MLP neurons of a small language model. Each row is named by its layer, matrix (gate and up: input weights) and neuron, and shows model dimensions 0-127. Each number is 128 + 32 x the weight over its row's rms, rounded and kept within 0 to 255. Numbers have three digits each. A neuron's up and down rows have the sign that makes its largest values positive.
A block is one neuron, or neurons of one layer that tend to fire together. After each block is what it responds to, as a language model described it from the Wikipedia text at the highest values.

L4.gate97:137118077119103109086129192150108125134145172095092138121100142164121127074130070153115130114110094140103137115107149084109196109122184148097114122150079156133106072138099134160096121106123113167148134082134149116109146139155198116123053118134166137103133092092166124093109148059174077110157123127174135203162148152104189126067148151116113160093096090134102166155121156097107092089134
L4.up97:124133079136078107140125081132127115101127127163149112116141191169115048134173127032121135147127128132143153094125145103052128074093067082086144124102165151157114165109058155087113123168150131145172096148137150118118137127157159082130127126127116142149114122154119104158136195140139117129098131154138090127127118077136092136115090111098088124115084106073141176148108113131149154087123
L4.gate118:113155157102113142076126122113111137119076109092139099106122173143149152138159153083112172066118126100158123153110136171118147101130074103153126138098140200165127090154156149125125161076121076172111125115111188133127105139154183158125127093141126234173141111150131091074175198144122158188158114173125099122137141139173110150081110148112107150175080061101109163147171131075136104103118
L4.up118:112089121171069121152040144136114146112118172067145108124191144133088148110111147116164186132082148081048120123158146179142138125169105150167131135074112088100138107099118160131129126106135124211180100116147114118115157086122184128127112165150156114126110134144136065124094214171152108132113103089183081101175180115180133148132106130122039151107189108119098112080134135101128142132140
L4.gate224:136089082116084119100160173175165145154142098074136113153167130112141072092143139091152095126144083150161159201153147151104127125176158118087119104079113095125105125128089183151095155103153099131093144127086167184140155128187095099148173169126117136128141137134121143140103179122134200088113140161154186095149066165166103159087099113113092139171071124130158109066115102078167075094141
L4.up224:097137197105165150130139135198147186074166132145092194139195079118155158138142143173172134142154155124196152167102179065117098066154130071158178144117090082130139161102116149139101086117103101088208142094121170116123133075160118133131139165162181105096101136167112136122165130154142200135135127122134130116174158097142063111116120161084123138067108109129117134150165135077129108111100
L4.gate677:056162156087163040125156112114173160121090093085115100118149111154159151058175134126115126124177137072137122118116217143177140067136092135137191135145069148133123155099140118097093142114137098182069171087159117141120157113091154161130149094163108088188108138152111120162077151146187155107128117116137073136152143130124145136116190099072101160124075116115127132085149126117157152158157
L4.up677:035096050104144086116147109153148100099110140063114117143152126115141115035103132112107114109173120105148149166114121097176188119100152154114103132120105149115115102116153135118119086139123130115176129103084162179140156149136166125135112077107065128185121096094200160136139162147176105085087140146180156184175134117107071092185111196117120168105109090130107139076090121118179106124094
Description: Coordinating "and" after words. The word " and" (sometimes but, or, &) directly after a noun or clause, joining phrases or clauses: "went international and", "kind and".

L2.gate25:167143132095136113100131126151102153118103177097140179156083167123095147113094161145093113108121132136034132112042181104181156100106060106140135134168169135146146086142128145170119142093131061118165170121161101112148122104100138118140149136156177065166180097102131075088155122154111130118179085075195133135112074158134134111094100121140100111217112188070086057187085164123171138131112
L2.up25:131092135098151165045146145088138144185104125120110135075132109131120036162197135119154080117170090131096093074123146102106147092108123173135151143175127139155147128123145143105107215147053113203093171190123153127125116063107064138080133107144127089140143141100144112119122130196084139138110151095097094129102137097107128114130142108118135177134127093154137146127093095118120167140124
L2.gate28:155170157116098155038171137121114131138141093156102190084133154134190157174108130128141131119130100150128127131089105134079167157111108135125110170093188125137122149151139100161127174153133180141084111167115103183135085113130113155078142133130101123109116167177128114133160092126159210159124093151129078058120061098138132122105119151172136210157118156123075103133164102181136094144155
L2.up28:158138137128167127100158126100140117127156115168083162129069125139095196107162128119160142129134109073107157096134103142064157115081109104161196168104136104143111118100108144189133072166140124136117145108135140147129094080098157120086120188094117144111176103133158149175104055161118122168077131108171064116136105049129112198110110156166128092125089169098164193104168066132089122109156
L2.gate169:165135079094241078091164123126147133148193146154108096088142149146193140181141161150099098168148096143118135140110119118118082095112115123140195074115147139114100117128123117081097128129154128127125103252168142095162133152106090076136177136111161115094140148095120159131150100106124107164108078198124089129140143151147094151139095157087148139208106159171116139042070148094093108178093
L2.up169:121093120106171163079130134127163141155186156153125078099134108115168142153136176155106130114117137095161103192121150100112113131102087102044140126097153082093110141101161154131097141092081154114116120120173176130079110157095048094120146138117165153107159114068077122097126095154102117081012081127116156115028168147151131131130142137117119165111086134126118146111153141128138111123111
L2.gate183:176140141126160163126135069168168115101133200179074111140123095098180117146140099144118105094121096107129166130180134164134191119148182140189080164171139099091173127102118104103083081162194121069131102099142176155095170119167155107145126146105080160101134170048154097123100109109138075151152129171164113066099071155115115150167111057147091162168130099104058110050119107106114140136125
L2.up183:142108050149161098135136096102170119127151170122145147141125114124137107059116146141164080099170099152137173141159104186180145135094107079139120144187078192054141131156120172103078092059107112161116114071100162111119195098159125077156125108112158151127121116125100134142176132137114165157111112095169131163155091082126124158121093129083138165134103115082111162093165156168154121098106
L2.gate203:085157118165110148079121092117124067136164089173153145140056160151161131124170071085078122113164123120108107111150167113097202148136097119141198128198149072140075135101153103152123135083072107150152167118104140097165176106134137132067158158169142097109174152119176126125154162162124085131106054131154097180070146123144148103125093089168096123062141137048164128139125145118110121121039
L2.up203:120122185090141102132098112149088145178180143181161156096120137139109125154082101114074157161137129110142126138104111126137152170131088132166189155163112114121115186124166100122122121111105150124057144183165146078115085102146115094134154178175075156089106135155191114148135125200148107114096090137159114092158182156086100120167123137106080103172099144154099144140162147128137140152132
L2.gate260:171115171147139157126144116155115106117160086092113153148138161086123161104120109118148124144075138114159111087115079166094183157150220095083131123110111160093135166179127120101208097123091051091123112164118104147167137131099136138111135105102088091164080138104133109114112115184154125124121071116134154119145065170161107127095152138088142088144135130142113158165136142130079105138171
L2.up260:145155081129128138074070154082117138193070102115128083122128125097097130138127119122146127118104127126178123132162148086165129119120150096145100136118116129161119137081112122153147078140121129071066141174133135105161082136113111130117098147168096122083139103110136130181111132156165150145175094163148179124115092106073129125149148106165155150173123128177126170124139123140112152110146
L2.gate281:174086160210142091102136143180105080159146154148087088090166155141129131159141136140114137157108125147133201168104156167135119125142146164102168134138171171128127178099126128135104098112140205148106136139141079136173142153131117169050112091136092139097162115123090111182176146197107155127109055115093099093055068160141142111122103128126112140197126163097145156164136119088178144092110
L2.up281:153124192167146082164143087168140150115116107188135117116096135092176162140141083137128155171137106145116143192099088141131085173143101187056182059191142122193124151082141162159105122110137159125129152145128175198141127165126158141094140098077107139140191138131112125140141097109129125099124114102130077165093158202115102146099107082097118110204089151133113164132107144144137116140121
L2.gate290:131043180172138109068106119142152134078108111141115184184121182187158155222126131100125183161098082162122201137099074148110179137119092056121062119120128101204150130133132161172107149076191204157163132111140084115109153099135164106114172093096105065171146102112130084177096160169160121151114139067187166149126158057157105123166116117100107176108137139128119111163135157120160150145117
L2.up290:138074185135102140109072110117093127105162100184050150142055091146134094089101152140149082138099133154101129144075153102081100154187106157133127185097144170178124175183224144170114117170193137097083084142113151159163196116117101082113092112137112165046150159147161155106122089132111119123189134166178160101162099146125111141114153143160137154163122169122122132061105129157162192137085
L2.gate344:125182106158126195118082072116136080102093130148082114217176147134088104142130153107152122119097169133129095122154149128099118114093148139154095121118154130134162149136173122155129131169116137112164105088148157117118090167133125117082097132075104082089139079130113140095116046153123100130132132087122094055196155147096205141108103109098124169109176068080129133116129156178164131155150
L2.up344:127125114139142117166045136111085151177138113116139171132128136147144152172091169221101072115098138177175147162100052172080165166115091162118130143122132132126128109156111132119135173128164081147123166098123151133154166101116100116107152138141149154093173132114163125094147113134111112123164136110138173104095134134087171119163082108142129103153097120147161204128072079074122151163116
L2.gate353:047196031117128164148126102141123149103148136119118130096145173127155159123098168140137156147180111119182082113145113140079130085136131170138191117160095081098136134137141105093105106123183153150069070146095118128093106128159142113087085151085164096176108130104118137133160074134090137165109130078106141131072139166148142163149092133110145142072098092141134121132100150116166036139221
L2.up353:146156068187113137188084140153119126063190121110088106134156153140120115100158091146093150140170110142127055088170127119099117123058138144140184103132130086117137164126109133060118141117157106152168085120128099103115109085182147122169110100132172142163109157089135118058154130202098175122163103113105112153091165082105075164133130101155142170070182114154137065147148124192153131125135
L2.gate391:145164154120132148134137104111151142179135107122116134143078100082137158121152093160065159180119157136102124109083163097120098210122081109161151116074160216159119145080145141100099156132170118107083077163132046154148143130156128165085124185134135181124064127143109097144169118091105093097098172163155153124058184200160109111159075115108205147152140117081137154099139114167126072133135
L2.up391:061107123091165121120098161115110064127121191161127143113167076152128087135138124109073114160116141097135176158229111181126123139116072107177110146142174101088159098095137098126090058167124112102128124159126142141143191148146146109123170154128104109208124109087128142116156188159131127168115131127161132120109107097186122122138075083126135143134145098147147138093131124095137130105138
L2.gate402:152144113113070197174102121098139185159168143101129145137128074119075092123113158107096142086142123111179109165204152132157137114121143083086132149107109115101107085070127107156100096142111142122154116087123093116123146168126116141101120168202109079090132145182155117069125148110103104081144114161107112141097115121089122171133101110131078175154165160144096182171153184079082137096122
L2.up402:113172152121136091160086110106077116155119139134155125161152164107109142139100206127123174105176194138174122151140163065089152149146105115143096156097116089144141097162117086069134155154074122107116150120090048190144120124110119140125144135154127109114115162008115154111115105120139118080170141102079114082151202104140121093115115147101082133140153153144106109121192088158105098150106
L2.gate577:173135139091143161133139097120141126124133109186095168124116119150201165138133123124088158095116105132072163135085129134156106159137069184153117035143134155088157202152172125102105109107094138168094110110119100171124141126117054163092117098111085175124119123148075150083081128158122120132079072121124152168169139140113126144156079102161132139139136148080154119110145145089054110113145
L2.up577:090096170076170122115120124117166148147129114150096159085124089127149111094158134092139106148104149113160146156072202087142131046125067122104112075063120128137168126125148159159142112161151160156099134153140138122186161100162059183107152174121101098141169110196050134083153130114153137096067132101146114126126129150181027141138112097075152130148130106111132153173176100142159085086102
L2.gate584:181111173168127145107109126128161071152118081205159148111124181112122151122152120120193164066101130186064086159131187133141155140141103193078122102154119080136099101084093172063137077142089147160098121185173126118097077149171160140121170107200182185123151164166164098105110100043120103174106122093135152149103187137123086119115154171129110087117083142177166146111095107130099119152170
L2.up584:127115127141134123124101102171074130142138124178145172146149126118197131177151163142127162088184073128130107187083154147167106173144127166111127139129136102150194143119133145134090126166097119097102151166122191131088137183187125132174109157124170130143133206155153111175084068137126121169108094084089094058146121143113168117196086212159112149151112156109092176120100148131108170143140
L2.gate623:150080168106142133224116128133141071100148146107132187121131148139147187128119116048121093124091117167047089137105130137117075134158117140110154136125072140138159181155114176140108074129147115114121192108097028107080105103159066169091110173076073147110158119172105182146129117138158102107132120121089098151164151134098156108125134150086082184120118147072150097084137147055119138102157
L2.up623:161140136197086087121131136129096189156208061152133187121163159080148124092111148176138189064087102125130111100162124163099139150153068122129131138139128081095120165160158158111119157144100191197145147134119123142084164120108123053142161189138173169138179109139141154200115132133148117080120069116134140153079145160156105187149155171110108150152120147139154163115180217138139106077143
L2.gate670:155067192169185143131139092142152174158063103068126115129115134139156110131150141098154139203192109182071109123126159116135154123175050134203136168111154153163111150121163154096154125098145146129112164148166158167140124106104145160133148078093129131111118160164159165115148062136139101153139105111152131129121162144150138138144158103130145121059153179111160118070134169156150117184136
L2.up670:173059125165100086142135112114127123152159122138159172136064112129142128159144115124110108080113161107075166142127085114134105168146016106113142139124147091091118135146063152096059175096142153136114112133108134207137151087111194125110164178113117139090128249163156200117080114145112132093166154126143120109190107109109060078106111124138086154120094160098130162118151162108151134092112
Description: Table header separators. Column-separator pipes in wikitable header rows, right after a header cell such as "Votes |", "No. |", "Apps |"; sometimes ;, / or , in lists.

L2.gate3:104167083116117143153156143140078148122115105110102104066054101137192115091126124138122130069126106145136128133145134176173161147152110152159071137091127127145125117079125168166043172126185159148176102126111117121151161111098167156084086133170150153117175132120127233123139128143109111082174085150143137157143073165124145140098124135138184082142176117136124133093175094108167133135171
L2.up3:150114154102080141094062122185097109108149120130148080088139108140112135125102147094095122144118109079111145101114126123045105080135125142124066135121138105118130125110139135095084167070169104096126104084160119141126107218154193170141188141149164151098114095142161147120168145090206103154118149100133124138051147130152129060107168079099166160134135145183156141131114084194138164169105
L2.gate77:108131087166119122115131130112124119156148096085184121123200091154116153094137169145057147141112132170113149178125091121193123085147176167170157140110161057106147114101070157154137076098150106151080133111121184131126149067094182116155126117169156138119087061156109153162117130144099093080141104129127134116061156092106167113095118120061161154123147123093157125143111138151145089101156
L2.up77:155183166104145176120088120111119162092120101171184100045139086104078151100128110128147098092139119175173138122105104090109152107100103154113096136154104177119132156065015144124133173113136149097104129082143140145120132075142173119160178092161066172140091049159069092092145133134107170092107192186120134093158081122119062126153147118098148144090120161120172121101149077138155157134084
L2.gate106:125122148084142135060136079144115138052098094123118137103104139118154178136095117160080169146081130122116118155106087068147131083119150191137069131139092136123148090133094125141125111145164105092154116140168106170150109097182173133118182155084143133121151190171150106098132069092076071122127052134115139148107096146114110157135125126139062139184071185165181090089182118124193139160137
L2.up106:096165136079181166118140094137068123069111139119110207129086083120136161143175136147167144144083090081114083155149151117145159051098134129134142109161137151165165142096155161140100118139135112078108121170092103112130164152188150104159093117121076162134100167188162158123112132091118085091177104116122118151123192174098134112098102169121078150172095086079162080104160121158091150108094
L2.gate119:177128168104116153104103122085104168162100127105114135139145204117151108130171146145099145151075114163129182075153162118156102101147072090126127151145099140144126093192131116136125129188117078140164114115092153121209159197096104114126126129107126137140090124134070145154159120155151101100157104135117172160167146118133110141124083119095126164163111134139074154127158102144159082149130
L2.up119:124164114071150151142064126147107186143094124135160125151100078135181100150141162140062136090136138138150105106047114090118190078166148088081092161116122094180193202155139123093136114113145089113085100163060127113180141118134170133178098161116135128114106110140143130144146117161123107145132143170091098127097139045089101121153106142122137126167122044117072104126057074136158128186080
L2.gate235:119172108138091135127144201104174126161137134151103091110130108063126177094092133132115114086141128122129137135137146151140155054103136161090138139178113093136123175096064134148147148124130210132201152148109120146137146101115085098162147125072107063110172090099096137164126103123161109139116114091125137061170104151073114111058127170093163150098111090097142098073145117072106129120175
L2.up235:166155169126124134157107112092121144110101145100081135096092172086138135152112078165159150148130152131126057114103103125125141166144165132133122139180113119081193110090144192086100119133153137190209108142135161173175141134128117196164181084075135033097111027139081133135161134112168124146214147122139153095132051138093136131138147128112148140165100153084180064153096118054131088152150
L2.gate311:108158107123129083113071185174123095069188098113158159113159105159112116139131111101179119136129176087105194145100166109192115058140124142134107146136112109173148063102126169117144139084170133126111096113125070121076084124155155176109148154110104085093140085114096129122165109136168115128115069103125114097147103112106087125119148142068075130097067080073149150179105166108158116184062
L2.up311:154080114139088107139160130154103158070129083100133117150140131076142069127159143148136156177145097099138123191106108118155131117169121123100057121122104170158178206133123113167130151090118170114085158132088165144109120076105073179148181069154109092083195136126116173108135167093141116068133128207170173152078171117099116192118125139095170127096124084124172108104149134075153147154158
L2.gate324:113111101152111149070120138131111111086152149095174142070104162130129127180115108119146120105139179114124102100134120087123133157158090198146160091165125104150129114138180151160069177108162144134154092194063184110128111122122150088186092158101144144055155079102156186133137172127105127097139087107129091132114136052137161125108140127098112161164166139092095111130092209100131098110093
L2.up324:103163105136166096098166109097120182191106143134141164137106100090144130120153118089119120138166153105113159169115111163175120141173079129134136149076098150093151115044146069212117193159122150233165072125109124124142161135122162139142106125128138062095124116132144119131094156148084131121133142101164118135130153122125117140136126166118082111054141164097097104170124118109153161135155
L2.gate377:113088138103115116143071184084065162119114127109133124147171103088136136103120087122122141121080100114145127148131153049105090101052125178118093094155074194141121093158019161107175111079144106124097147119093147141105113122127097142106139125101168169120147167074115107136163148172175163125113139123122160127107138121178119188115050159065168125090164165129198139139174165155097108141163
L2.up377:115132131143054164108137143146096140131171087132162124110168172085114140181170099140124038151167119154192129131146109203142116055181113137189102116081124093114137126145144062156082144162121144141111062122151080075061122111101083142145129119144168190091089126198066139155090153156142092115097121123107126110141107072199083139144134043139105161083132121115107095179146116104143163078188
L2.gate429:075158122127159168158153105101117093105171090179148127134098128168062089132118147156152131129090122154133156174147044157138153131185081143153123037181106126097144118146138082161133168127117120148104138114133127158059128112138053148117128089121182171085123148137103080122133146142096147138140140149178147159122157170148125181126088151178136101110144110105193120090099117034150140111153
L2.up429:072126144160172122102166180118116155090166089163216095141100152138138083131141152133150127115118094104130096140108063105209119164156211113134135105189133111120132134177104088139163129121119158136123105108184184126103120130143069136112123118084131110100137103120211131080071104154075112103089126119082133116146064165112155076162093107134129161094123116117176119116156147111162182063133
L2.gate456:152114156199070112132100152116121163138128128109107142127102191083142167137043098151119153120147151142133104071180116139177156102093113121131166123152095171052160106103108106090174135090175133145104136188109072116141130129096088096107150140207174099094143139174177133117121099074176166137130117135170113169117126125160133185110140075107166188132087115144057110149139098128174153166131
L2.up456:153153133125135056094134108128127071176168088082138133189129129139158091180157089117077150154135127135091155153161184086140110108140157142054199067122122148145094102098114134101113175095118112181157184152098167183163156153165121087054144121138129107100109094117087165084113132160135123152163116121148070115155133139174129136176085089127128182108134110150114144171134105128119121086102
L2.gate483:159170111120140142127121138107086147094090152150168167135164128158187161095102166154177142163163116165132147169110102157090122135114101186062191121098154211070095115109164114156149141139115114113107183168130103196107095129131104106115124138108081132108133053121180124110148157159148087083147087108094137102144094102086134174099119115107104205152127091104141065111169120156152125144138
L2.up483:112119080128138096122122140162150136121128126180176150161102092093107122082075165139184162129175111139051083130104136123157114167162126084076146141117164129173077148131132159158097148132106176112111156158163122154188174150171062064083083123089158129117144048101137117092150166109100153140123097106111134097095065207126095169111162145098151126107152080108129143122130087133165141221218
L2.gate527:101127092134129148133101137136169118138080080088148174098107162096136113111108130070115106194114136120131184103165125093068142107097111069163142123096093144124094207140088080122137141120100136183165073122129151130107147093105156061136083209154113115090147132113101091108139181153106125074191109109175170129168204139166147132155121082119167133041151138162080183089112157108099090044179
L2.up527:096140190141116191135101166100174034119132116154121134168083166073079113172090137133152061119110156178087150141130158119102115159078125097182133112143083130145106127157097164097099177115110124119133141177136080140146113115082121116104110109149147141182126084075095146102158160051078134118103137103173120171106186152175087134114162101133153113154126058164150072127132096140193100073119
L2.gate554:145149118087157143175112100220112173148124119110112121108081124141160135123154089165133127107152142090127140142098140122108118124104134122161106070129107177129184053142085125109153096222108142132141123123141127123081165076163109199082049092133145170059120173114130126138123103103115104171118107128127178129166145100130123126133075133085072160105126137086114149164201132115133111160146
L2.up554:106139113119155097127131080129135141080099160123091132160122101124121091138081066096132156124102128102192109108151116134084106073090136103171102094134130156133097104045095108160171191137126160115120099073067155109105153129096133092088110146162134115130171094143089049110162135077128118156179095133134177162148078139133175142171109124086100115094072092160105131056086166151166169132177
L2.gate579:097109075164103191146098128135118095179116106146056062102129099105141153107157118176168167190138177145160098081153101107111115124121095147117150202137119159116161118095113144095108187172055110173105104140142061156168108128131093118117098168135171138169100175167174113161142180118084177088093123109127167160111197127166114170123120180107078116079137187105075112197162121159134116073077
L2.up579:154147131117099121155125126134168111102088138125160107126168103083099121133128098133143183117139093131113073137119188131148158130160105137123163142145142145145106091128126165143110109147142144251099089150183131211126144124201149117113102137101111194094153147101122101139112153129130174145054139159111132101116174135118091079115071163153092126134121098098135116060159119128095129114152
L2.gate655:147112103145102110121083138143145179071117190083175148136143128082086174165203146173182166164182121115188084049149101143108136184111123139161116164139104155159052081136093197107131129133132129164098144151156127177081105094148172121110093121120123175151066106089141088141092126073142193114143167195093079145127149113143097125098095166144151119122161120096133098100138122154175072072121
L2.up655:104125114130171069162166117124143155136109201156166093121162128114137115113129092124074166153086122159124137103109118092080165110122120105213152111144131107136124098181092062147130115130157131160119117095106179180120105089165134027159113135102133161108135087086164151142051202124158189111128145085108151088072131115072115137058089115096147144072112097071131100117102119176137090105089
L2.gate656:122087096143105140117138157172169162070093095101123139161099125065182094130202152133162115080086167080105201216143157141100111148108060116140125138154180143118162116139081176103125132130136099146103078113175079130132128098133100097088137115107155151160146119096141210058233149080129093120092209147194143145136106112088086142211102147111186125136094124085159135173106136177140134156099
L2.up656:104147142125101098161103093122098156114132116136177119148151097080152173077053095140120104169130150133139164122150076112109118168115161193145138108152136126164107129091130148071170144106108145127168109188116128142084120157032124144157128113089105108086096124132114098106156094161150125145062102119148163128163157103158058123157115191120076079139143081174097153122141119095133120160063
Description: Coordinating "and" in lists. Mostly the word "and" joining list items or parallel phrases (Atlantic, Indian and Pacific; 19th and 20th), sometimes relative "that", "only", or title colons.